From a checkpoint of a small transformer trained on Wikipedia.
Training: a variant of Adam for these matrices, 224M tokens, 13666 steps.
MLP neurons of a small language model. Each row is named by its layer, matrix (up: input weights) and neuron, and shows model dimensions 0-127. Each number is 200 + 20 x the weight over its row's rms, rounded and kept within 0 to 999.
A block is one neuron, or neurons of one layer that tend to fire together. After each block is what it responds to, as a language model described it from the Wikipedia text at the highest values.

L6.up103,196,157,244,219,188,185,213,189,192,202,219,151,210,198,188,212,216,207,213,162,211,189,226,226,206,183,206,189,202,211,242,193,221,216,205,213,188,196,205,208,191,203,215,195,212,195,240,223,204,171,206,185,194,165,217,172,227,171,194,208,180,219,196,189,181,196,179,204,220,185,160,212,193,199,192,216,222,213,197,195,178,171,205,230,205,173,233,198,225,200,148,227,178,194,195,200,223,212,217,204,206,190,175,213,184,143,188,209,173,183,215,233,188,195,166,203,199,190,177,192,212,235,219,183,167,198,199,175
L6.up160,206,240,246,227,187,194,221,220,207,220,182,208,209,194,230,201,184,193,199,184,192,175,237,206,169,211,203,173,201,159,190,208,234,238,214,173,199,222,215,182,182,202,195,220,206,193,212,225,193,192,218,184,182,196,199,171,199,176,194,228,183,196,206,186,185,183,209,196,219,249,203,218,229,187,176,212,231,226,220,204,196,158,192,267,145,171,223,176,197,190,211,210,205,225,180,218,196,234,201,192,211,201,182,190,234,195,206,212,207,185,186,248,199,225,212,182,178,205,231,184,184,222,159,190,205,203,206,214
L6.up430,176,221,225,198,200,186,226,213,234,204,182,198,189,179,199,205,168,189,181,172,235,224,228,182,164,155,211,220,176,190,220,210,232,211,204,226,204,197,180,179,183,226,227,193,183,180,241,190,224,167,222,218,192,219,194,180,234,204,188,208,174,175,192,198,180,213,207,194,205,190,230,193,196,185,194,210,224,189,194,182,192,189,239,245,151,182,237,205,183,216,164,207,173,192,228,220,199,225,217,213,195,202,202,166,195,189,205,184,140,176,205,232,197,202,234,168,187,207,204,177,192,190,209,227,194,208,239,213
L6.up629,174,199,232,196,195,198,228,190,212,226,191,236,203,198,223,169,200,213,183,203,201,220,229,187,172,157,191,199,191,192,213,214,202,193,197,176,205,203,220,202,171,227,198,229,175,205,255,183,182,195,192,173,214,198,202,178,201,195,235,186,186,169,188,175,198,207,209,203,210,217,230,183,183,176,207,179,214,206,205,190,253,189,206,221,192,183,176,192,176,198,213,220,194,201,203,219,194,184,188,175,198,204,187,206,177,178,194,210,216,204,218,229,213,207,229,187,199,144,207,178,202,204,236,231,188,207,201,172
L6.up1017,202,191,210,230,198,188,235,219,190,190,189,197,184,201,211,182,181,216,229,188,229,197,243,195,184,216,174,226,228,194,224,196,190,219,221,209,175,225,232,188,176,178,233,175,169,198,233,221,201,196,246,204,188,183,165,189,227,184,224,178,197,169,163,186,180,212,198,238,237,205,219,165,137,161,205,191,243,185,198,203,182,206,208,226,167,217,210,198,208,201,182,221,206,231,217,205,201,206,204,241,213,205,211,190,183,190,209,182,192,181,200,213,201,182,206,177,193,212,185,185,199,211,188,227,185,204,205,219
L6.up1258,177,254,222,214,167,187,180,232,184,211,213,164,205,189,198,196,185,217,221,156,214,207,175,193,209,214,208,209,228,188,217,213,211,240,175,186,200,225,217,163,198,228,217,233,191,199,191,220,188,188,184,212,185,203,193,206,177,175,200,161,177,193,203,196,201,212,198,223,193,212,208,183,194,180,220,227,187,213,211,199,159,135,206,262,193,176,227,203,202,169,214,192,225,208,195,189,234,180,223,205,184,229,202,205,195,171,235,200,170,190,182,227,184,219,184,196,183,197,202,222,194,232,203,214,196,214,228,223
L6.up1387,196,231,235,185,209,205,214,227,205,200,182,227,161,224,196,169,167,212,206,191,228,196,192,198,189,206,182,219,174,177,196,192,196,222,186,195,167,190,190,192,204,220,191,207,176,212,211,197,171,199,223,212,214,167,199,204,211,223,193,195,175,169,204,170,202,218,205,200,220,175,211,187,184,156,179,176,178,192,154,212,218,138,199,255,174,206,223,176,192,205,248,214,219,226,214,211,212,220,217,207,237,234,173,174,205,187,199,217,191,211,194,214,203,195,192,228,206,191,193,194,187,165,189,216,214,181,187,189
L6.up1453,199,181,193,179,181,217,216,198,227,171,161,245,164,183,175,187,142,206,208,170,224,245,219,187,228,192,187,216,209,186,235,206,205,219,211,212,189,207,196,170,201,208,196,186,184,185,197,206,171,221,217,238,187,205,229,189,193,156,174,223,157,184,199,177,223,223,196,202,241,192,218,176,211,187,221,205,200,210,190,199,207,199,205,229,149,171,183,219,170,197,189,213,221,210,179,203,185,190,234,175,179,188,165,157,191,214,189,196,168,209,195,186,182,189,186,210,170,160,176,189,201,200,194,218,184,148,198,193
Media article word fragments

L2.up766,198,209,225,195,154,205,178,218,217,155,181,186,203,205,165,193,225,210,189,153,189,192,208,202,204,195,172,169,221,188,214,184,201,213,226,222,196,208,203,191,191,189,181,188,209,191,204,211,170,171,191,184,210,180,172,223,222,151,188,194,192,231,190,182,206,178,200,198,200,194,201,189,195,249,218,193,202,228,183,193,184,184,174,221,207,203,179,172,202,211,220,215,204,196,183,216,226,212,190,205,194,191,164,203,206,180,182,213,208,154,222,227,173,194,198,200,176,175,218,202,197,177,210,183,200,211,148,211
L2.up785,231,200,198,249,170,203,210,198,226,183,177,212,199,204,189,191,227,201,202,211,197,217,227,221,201,173,217,178,225,169,186,177,208,207,198,209,210,237,224,166,222,189,167,202,205,171,214,237,180,198,205,180,190,182,191,194,186,188,172,197,217,209,178,186,179,208,218,204,197,198,186,210,174,224,222,174,182,212,190,176,200,194,194,240,220,163,177,190,197,183,247,204,212,195,178,212,216,176,173,188,254,205,171,217,236,180,202,214,230,222,186,239,193,179,229,218,144,203,190,221,212,200,210,184,215,217,165,213
L2.up929,222,187,243,217,214,161,201,228,211,162,168,181,224,239,176,192,230,210,213,218,215,203,208,212,177,169,212,186,224,198,218,186,198,228,177,217,202,187,216,193,209,223,169,183,162,178,211,211,167,173,205,187,196,191,218,201,181,195,202,225,185,226,193,172,193,223,223,204,182,214,187,196,227,207,207,208,185,222,208,147,188,168,189,219,191,200,209,198,204,194,228,213,199,177,199,185,220,216,181,205,175,192,154,211,231,170,176,226,169,176,193,195,180,196,196,215,165,213,216,227,235,192,199,175,221,227,177,225
L2.up1490,218,184,231,221,184,220,218,184,193,206,192,169,187,211,163,189,250,220,215,193,186,218,204,226,196,195,177,210,199,203,193,211,192,186,208,201,227,203,225,182,216,186,160,213,187,157,229,229,222,192,172,195,197,182,214,182,207,185,169,221,170,246,175,197,201,225,203,180,183,184,167,181,224,202,223,163,202,228,189,205,217,157,191,183,217,187,185,192,197,223,179,251,220,203,185,229,209,212,186,248,202,205,163,220,255,180,246,192,182,166,213,247,190,188,198,216,198,209,219,212,212,191,203,162,203,244,196,230
Coordinating "and" in structured text

L5.up557,204,176,186,223,163,221,210,204,207,208,211,235,193,168,198,214,203,227,230,214,195,186,236,221,241,218,222,202,183,195,204,189,225,191,199,198,181,198,222,217,206,213,176,204,215,217,201,234,208,217,257,236,175,197,185,242,203,171,203,224,219,203,186,202,183,223,219,190,211,197,233,197,161,211,201,185,191,218,206,206,203,181,241,220,188,186,218,196,230,210,216,200,217,181,169,193,215,207,173,215,199,181,207,211,230,213,224,193,225,210,190,214,175,190,193,222,146,173,179,187,192,231,192,208,222,191,196,212
L5.up1534,213,164,218,200,200,205,187,219,199,216,230,196,194,166,203,229,184,195,182,192,183,216,249,206,226,186,212,204,179,183,215,178,187,173,207,172,196,196,217,178,191,187,216,218,202,228,227,229,199,231,225,215,226,236,196,208,196,162,208,209,188,202,211,172,190,195,185,204,199,161,188,177,203,212,202,205,202,218,154,207,205,188,193,214,195,181,221,220,244,208,219,198,210,225,173,202,215,165,151,199,199,180,214,200,225,182,189,195,206,204,175,193,164,189,242,221,177,205,186,204,186,185,201,192,188,193,180,226
Formulaic stats and infobox tokens

L2.up371,204,219,213,214,216,165,224,177,203,208,224,212,217,232,171,189,227,213,226,217,225,186,221,230,198,203,163,197,225,205,198,181,194,203,200,239,199,216,188,213,213,243,225,203,168,196,195,199,203,209,219,170,176,176,202,208,182,153,168,184,185,184,193,176,189,205,204,214,181,198,192,171,206,196,206,199,210,199,175,186,186,176,183,244,190,184,216,202,189,205,197,191,217,199,190,222,202,206,192,204,205,205,164,215,200,162,176,198,166,204,223,276,211,187,209,229,170,207,241,177,201,193,210,218,203,185,159,212
L2.up428,223,226,231,200,193,161,234,218,220,186,183,191,204,209,171,189,239,221,203,183,213,199,251,206,194,175,176,248,228,178,199,192,215,180,178,225,196,220,192,186,214,226,196,194,136,196,225,215,206,195,212,197,181,215,216,163,220,187,181,205,186,169,166,191,217,244,204,208,207,231,178,183,202,182,237,188,196,224,224,187,208,187,199,215,195,181,209,179,204,200,217,242,230,191,179,204,204,180,217,206,193,198,184,212,200,165,186,228,195,211,238,184,212,196,208,194,203,182,222,227,222,227,184,192,160,161,192,202
L2.up1324,238,230,197,228,175,172,207,194,227,221,195,213,194,241,187,189,212,206,186,196,228,196,204,211,192,164,204,202,205,201,211,213,215,229,168,222,164,225,178,186,190,255,162,218,167,214,215,249,237,187,209,166,205,174,207,193,184,188,212,218,166,192,191,185,211,227,203,233,185,218,210,193,198,183,213,213,198,228,213,194,248,197,225,248,164,159,223,216,191,201,201,191,224,190,167,212,231,190,216,185,190,191,188,207,208,173,198,193,188,184,217,185,175,194,225,200,214,184,227,196,193,198,183,210,158,198,181,210
L2.up1517,212,215,177,232,188,163,216,175,227,203,185,214,183,187,205,189,196,204,201,195,195,173,185,189,203,204,193,200,199,184,189,203,196,185,161,169,190,229,208,215,193,257,179,193,209,197,199,230,205,194,226,181,184,198,193,180,226,212,194,201,202,177,208,198,187,193,208,180,208,184,234,207,183,167,209,201,185,205,225,212,250,207,198,264,179,161,179,184,163,195,178,234,217,181,207,186,219,192,204,199,203,176,201,200,186,189,194,230,174,205,184,209,259,196,221,204,225,213,197,181,211,187,179,245,174,139,176,208
Word-initial fragments predicting completion

L2.up186,211,189,220,205,211,194,183,209,222,214,189,218,192,201,195,212,197,179,232,228,187,197,219,196,207,157,224,187,192,175,225,177,197,201,168,163,216,214,229,185,209,219,180,222,231,200,239,193,232,163,230,202,202,219,215,228,215,189,219,196,189,187,191,139,175,207,210,183,191,215,206,168,170,190,204,212,216,219,185,205,216,190,205,232,197,197,163,141,195,167,207,210,242,190,178,215,211,191,175,212,239,184,210,194,217,146,187,197,227,189,155,228,209,203,219,190,204,189,232,183,189,222,209,187,193,195,193,195
L2.up373,222,167,226,223,183,200,200,199,208,184,186,214,209,173,199,215,203,209,190,200,204,185,193,210,211,153,214,201,200,182,213,195,204,192,188,190,238,194,244,202,206,218,176,182,207,186,189,183,236,183,197,169,216,194,220,228,241,200,199,195,191,208,203,148,186,228,198,195,209,210,190,185,180,170,212,175,216,191,187,218,206,197,198,218,153,175,197,145,202,214,195,219,222,182,195,199,231,189,198,190,214,190,219,201,182,172,218,188,217,163,167,230,217,210,219,186,185,173,212,200,184,195,227,190,205,195,158,194
L2.up1337,220,205,192,222,195,198,173,212,199,216,184,216,210,237,186,222,191,224,211,207,182,193,214,192,170,182,229,218,203,197,213,190,175,164,182,180,202,246,229,195,222,206,188,229,169,189,188,196,244,161,200,172,204,193,218,200,202,204,202,192,163,147,200,168,216,221,180,205,228,188,225,198,183,197,201,201,207,181,181,206,215,189,173,241,188,184,179,190,183,214,210,219,211,209,219,200,208,207,211,185,204,214,213,207,196,177,181,192,202,217,171,223,215,177,209,173,190,158,196,206,193,237,193,195,203,231,164,207
L2.up1451,233,180,236,228,190,201,173,206,199,205,223,222,195,184,206,179,196,191,244,198,184,215,234,218,183,168,236,242,187,191,195,175,205,187,218,190,210,180,230,191,212,207,206,183,198,240,220,192,234,159,201,182,213,203,217,198,219,186,194,194,165,215,195,188,175,203,198,189,217,207,220,180,177,172,195,201,215,197,167,205,222,215,202,247,213,193,175,182,180,183,187,205,227,186,182,201,223,200,152,210,223,189,213,229,229,190,175,201,209,191,181,236,193,209,207,196,179,206,192,189,226,212,200,214,199,200,195,216
Sports and election stats tables

L6.up258,203,182,245,198,169,185,175,209,169,184,228,203,210,218,174,208,180,220,206,195,180,230,206,234,220,181,206,184,208,192,231,204,181,201,204,218,200,193,197,173,205,193,195,208,186,155,217,216,178,177,199,179,186,197,213,197,223,173,198,204,185,210,217,149,195,207,178,181,202,183,186,179,201,214,233,195,190,218,179,177,211,155,166,216,214,209,198,199,243,182,165,237,176,179,183,213,214,211,170,202,176,215,181,184,183,150,214,209,208,188,171,216,190,214,175,217,208,203,241,201,185,191,243,238,177,189,193,256
L6.up334,191,194,220,203,177,184,202,192,199,186,221,205,169,176,199,178,198,170,220,199,203,215,211,232,193,201,194,188,246,161,225,204,211,195,187,219,201,212,184,157,178,199,219,198,164,161,196,227,168,205,213,217,190,154,223,220,208,187,212,223,202,188,227,120,198,210,221,224,188,206,177,206,223,224,214,205,191,198,182,152,204,194,226,244,179,195,201,207,206,207,170,206,203,186,186,202,229,199,229,203,225,159,197,221,202,204,227,206,166,214,226,204,206,220,214,223,206,187,201,193,214,178,207,202,190,165,211,241
L6.up431,227,236,212,205,179,150,229,212,219,222,216,174,215,204,206,226,187,198,203,214,205,228,208,264,211,197,167,168,232,184,179,222,230,198,185,213,206,190,145,202,205,220,220,180,189,199,166,227,192,193,203,167,143,184,230,199,219,204,198,209,180,189,187,204,204,200,231,198,167,202,187,193,233,189,207,218,169,226,197,174,160,182,218,236,192,226,220,200,185,201,180,184,177,165,204,182,206,204,223,216,256,189,190,207,219,181,188,203,176,204,216,222,200,195,180,209,157,230,218,151,206,198,226,185,191,206,198,222
L6.up578,206,210,194,188,159,221,188,193,221,212,191,226,216,161,208,199,200,210,229,189,202,168,211,217,206,193,158,223,223,193,180,225,261,220,210,197,208,209,203,172,194,172,211,193,231,201,164,178,212,237,185,184,195,182,217,214,225,178,205,216,213,245,200,178,208,171,210,185,169,177,195,181,229,210,202,190,167,207,172,184,234,180,226,225,169,206,228,182,216,211,224,197,174,206,210,197,214,185,213,214,184,178,232,200,202,184,206,204,219,197,198,231,205,205,199,211,171,188,226,169,184,214,211,194,209,175,190,194
L6.up657,204,198,214,216,192,187,196,181,216,227,232,218,186,203,186,171,209,197,199,222,198,216,238,220,192,179,174,202,210,185,216,208,229,222,195,218,215,204,187,163,193,176,221,194,173,176,213,217,139,214,197,219,205,187,217,213,222,196,202,227,210,191,183,173,212,180,195,190,196,194,181,194,218,207,225,198,228,224,181,160,210,220,221,212,191,225,188,191,188,213,218,212,180,173,198,219,234,192,199,220,188,179,167,167,187,194,215,214,164,217,228,223,171,208,211,224,179,204,228,174,161,184,185,203,196,198,201,207
L6.up1064,224,227,202,200,193,170,214,190,195,195,201,258,159,191,219,190,208,206,214,210,198,211,237,225,170,238,167,211,212,186,192,233,212,214,214,223,204,193,179,171,206,223,249,205,155,191,174,225,178,180,183,204,179,175,201,206,206,179,203,185,196,194,184,189,232,182,193,210,156,176,176,182,244,205,211,191,200,232,211,211,210,232,237,226,152,168,211,185,206,220,187,205,187,201,212,234,189,204,216,209,190,182,212,159,202,155,183,185,186,191,194,209,191,212,212,220,241,223,246,215,214,209,221,195,190,153,189,208
L6.up1423,194,195,237,198,195,189,221,186,215,191,242,230,200,179,162,228,175,208,215,184,233,170,199,191,193,185,209,202,216,202,232,211,217,226,203,207,167,199,182,181,159,198,197,175,185,186,183,171,138,182,229,202,186,161,231,240,202,237,196,235,205,247,202,194,212,227,216,181,253,162,216,179,240,203,211,183,204,213,201,208,197,213,225,229,200,216,213,187,209,233,203,187,193,202,186,199,211,176,174,202,195,205,166,196,199,192,215,186,129,228,226,235,179,199,180,209,160,220,204,178,169,183,199,211,206,186,223,186
L6.up1509,189,210,206,184,178,213,193,200,223,195,214,211,174,184,204,177,208,200,214,172,238,197,192,193,193,189,180,205,226,201,231,217,223,191,202,207,236,188,218,185,194,190,178,214,214,199,184,214,204,192,171,194,196,191,211,188,194,169,186,223,227,209,185,194,195,202,224,216,181,196,190,149,207,190,200,231,182,225,189,206,219,166,191,218,156,203,241,196,211,160,213,192,218,186,222,252,232,210,196,202,171,180,208,159,198,142,207,230,198,195,196,238,175,181,193,177,193,170,219,192,171,195,240,181,194,192,211,207
Inside multiword proper names

L6.up89,214,163,175,195,185,186,219,190,218,186,190,208,190,202,206,208,171,196,190,199,212,159,213,197,215,198,229,222,220,156,162,190,215,218,209,164,188,206,203,154,210,242,181,191,206,190,198,195,232,212,201,248,189,203,176,195,219,158,185,230,170,184,198,196,212,238,213,227,179,195,205,184,213,183,170,213,195,203,187,185,208,227,231,231,149,178,206,189,216,216,219,193,209,216,179,186,218,209,187,214,223,196,213,204,213,194,171,180,189,194,167,227,185,203,187,171,197,193,195,232,179,192,213,183,189,176,207,247
L6.up204,189,251,184,206,218,208,197,204,178,183,209,213,211,214,183,206,233,198,180,202,221,171,236,215,194,194,168,242,188,197,193,180,210,224,216,173,199,224,195,177,236,199,198,204,201,176,252,198,157,200,214,183,209,195,229,185,225,185,194,235,226,176,191,194,188,221,225,209,216,205,176,197,157,218,164,202,239,177,200,206,212,168,189,210,162,201,203,192,215,218,174,213,240,191,207,218,244,207,192,228,200,171,206,175,226,177,194,177,175,209,212,209,207,207,224,195,165,211,209,165,223,222,157,204,205,188,145,210
L6.up332,200,242,220,258,172,178,204,203,199,206,162,209,192,212,211,182,181,207,224,174,181,194,207,204,192,194,197,203,194,208,199,199,168,211,189,217,179,185,175,189,209,231,175,216,178,194,219,154,214,189,199,202,236,197,195,200,185,193,196,204,177,175,176,173,181,192,200,202,186,214,252,184,166,180,188,220,190,224,193,206,185,205,210,217,179,176,169,185,200,177,246,224,238,223,180,191,222,199,229,201,218,226,217,216,232,164,199,185,170,195,145,208,179,188,206,203,189,111,178,238,190,214,184,193,193,225,199,226
L6.up592,217,205,182,196,199,179,208,175,189,180,170,195,186,215,187,200,166,212,225,178,191,165,204,195,189,185,186,211,186,207,180,181,210,210,204,172,178,211,199,216,229,202,178,232,196,196,196,222,190,222,191,211,187,177,220,203,201,183,158,206,179,154,144,200,207,213,181,210,165,194,198,184,207,186,221,197,241,183,192,193,186,208,228,199,186,167,194,203,240,201,216,181,244,207,206,182,246,210,217,187,217,167,162,222,219,165,189,197,189,202,177,206,150,205,171,209,187,210,201,178,206,186,187,218,183,196,171,229
L6.up638,230,170,231,226,184,202,209,215,227,201,215,214,194,184,202,210,200,207,180,206,244,179,224,208,214,182,212,205,192,196,205,186,197,196,186,167,168,223,236,231,222,184,195,226,210,189,213,205,191,186,204,182,203,204,198,193,259,175,185,241,204,192,167,201,180,203,209,196,182,178,187,199,172,201,202,197,184,187,164,172,235,175,203,206,211,187,182,168,221,184,203,213,234,222,214,207,234,203,219,214,221,195,201,212,258,197,174,210,214,180,204,233,203,203,187,172,155,167,157,184,223,194,152,203,213,212,216,228
L6.up813,213,202,186,189,201,198,176,218,171,205,170,147,192,209,206,212,195,200,198,211,216,178,226,208,211,166,180,227,173,174,188,192,205,192,217,227,200,225,254,172,216,210,189,207,169,182,181,194,176,230,177,208,206,176,201,186,192,167,166,203,187,163,199,212,241,237,235,223,191,206,212,207,158,175,185,219,199,203,200,195,189,184,197,203,154,173,239,228,216,232,210,198,243,201,178,204,186,196,196,202,195,171,167,239,202,205,228,216,218,196,172,215,206,205,190,216,194,171,215,187,197,217,187,184,183,176,213,208
L6.up938,219,220,227,203,199,188,192,212,201,202,200,177,202,200,194,217,197,212,197,202,197,208,208,260,199,166,153,234,171,187,190,197,198,220,228,211,223,218,204,205,208,196,170,199,209,195,181,185,162,230,220,183,191,217,169,194,214,208,203,242,193,216,195,183,182,210,191,237,210,229,224,199,184,207,213,212,223,238,190,168,188,162,225,238,176,201,205,189,212,241,175,222,221,203,199,196,226,180,176,217,214,186,161,218,209,161,192,164,173,196,212,195,207,205,187,224,232,186,220,187,191,191,174,202,194,243,136,204
L6.up1388,184,172,199,221,213,205,211,181,204,218,181,212,194,187,233,186,209,175,224,200,214,177,209,183,196,199,189,191,186,171,223,187,189,176,204,176,199,243,212,179,195,178,243,160,186,177,199,189,214,211,250,223,202,160,217,187,230,199,190,193,211,185,188,182,217,233,220,167,237,176,240,206,200,213,219,186,224,208,173,205,217,194,190,199,230,221,193,179,186,206,244,189,229,195,187,192,216,185,220,187,193,215,201,215,209,198,205,229,188,221,182,196,169,200,226,220,191,175,188,197,158,179,199,221,204,171,189,201
Birth dates, score dashes

L5.up467,210,201,212,198,213,177,184,210,198,194,204,204,177,229,201,217,224,199,213,182,237,219,203,200,181,187,158,184,206,205,231,226,215,178,176,215,230,175,181,214,179,191,191,184,168,202,184,203,214,153,204,178,192,193,225,169,221,181,174,181,210,213,217,179,190,218,206,203,200,186,184,175,205,197,202,222,185,219,203,199,184,193,201,211,187,203,258,181,203,195,220,206,175,191,217,243,213,202,179,210,203,224,197,176,209,180,200,270,173,204,168,268,203,193,202,190,200,205,183,199,188,210,227,193,189,204,192,234
L5.up469,209,161,237,181,174,214,190,207,218,193,221,201,197,215,178,220,196,200,208,188,179,225,201,227,176,192,156,176,207,171,201,207,241,181,201,229,223,191,193,174,187,195,197,194,164,152,188,206,192,178,231,160,157,179,207,201,223,193,196,202,194,219,206,203,202,191,223,188,170,193,189,175,215,230,202,199,191,188,199,180,195,205,224,235,184,170,226,186,196,192,178,216,181,171,182,233,239,196,201,195,207,205,198,198,205,168,190,202,173,195,179,222,186,216,189,206,186,195,222,210,166,214,222,182,191,236,203,224
Inside institution names

L5.up670,187,240,201,248,186,170,210,215,198,230,187,225,199,221,200,189,194,199,220,189,182,210,226,211,163,191,208,224,192,194,223,205,188,209,190,219,161,205,215,187,214,213,179,193,180,199,197,176,199,175,193,214,207,217,192,222,185,176,208,240,192,175,188,166,171,215,212,219,241,212,231,171,201,226,200,214,209,225,194,218,208,204,205,249,171,194,197,194,187,203,197,208,216,205,198,197,201,219,198,207,219,197,188,193,186,177,210,223,178,203,197,234,204,201,222,230,194,175,197,224,193,211,206,183,155,184,221,183
L5.up709,166,189,202,195,147,209,194,208,248,238,183,210,206,180,197,175,208,223,206,201,213,160,199,189,185,168,214,214,202,194,228,213,195,211,206,192,195,225,203,192,194,249,192,199,186,199,203,221,234,172,186,176,198,214,192,214,239,195,209,212,173,182,199,161,206,202,223,207,185,217,239,162,200,213,190,224,157,215,164,210,219,169,241,231,193,181,205,200,208,208,207,207,171,235,210,188,211,205,243,213,214,191,210,192,195,179,208,212,198,178,195,224,196,210,224,218,210,176,234,207,176,213,211,179,180,152,214,203
Word-start fragments in entertainment articles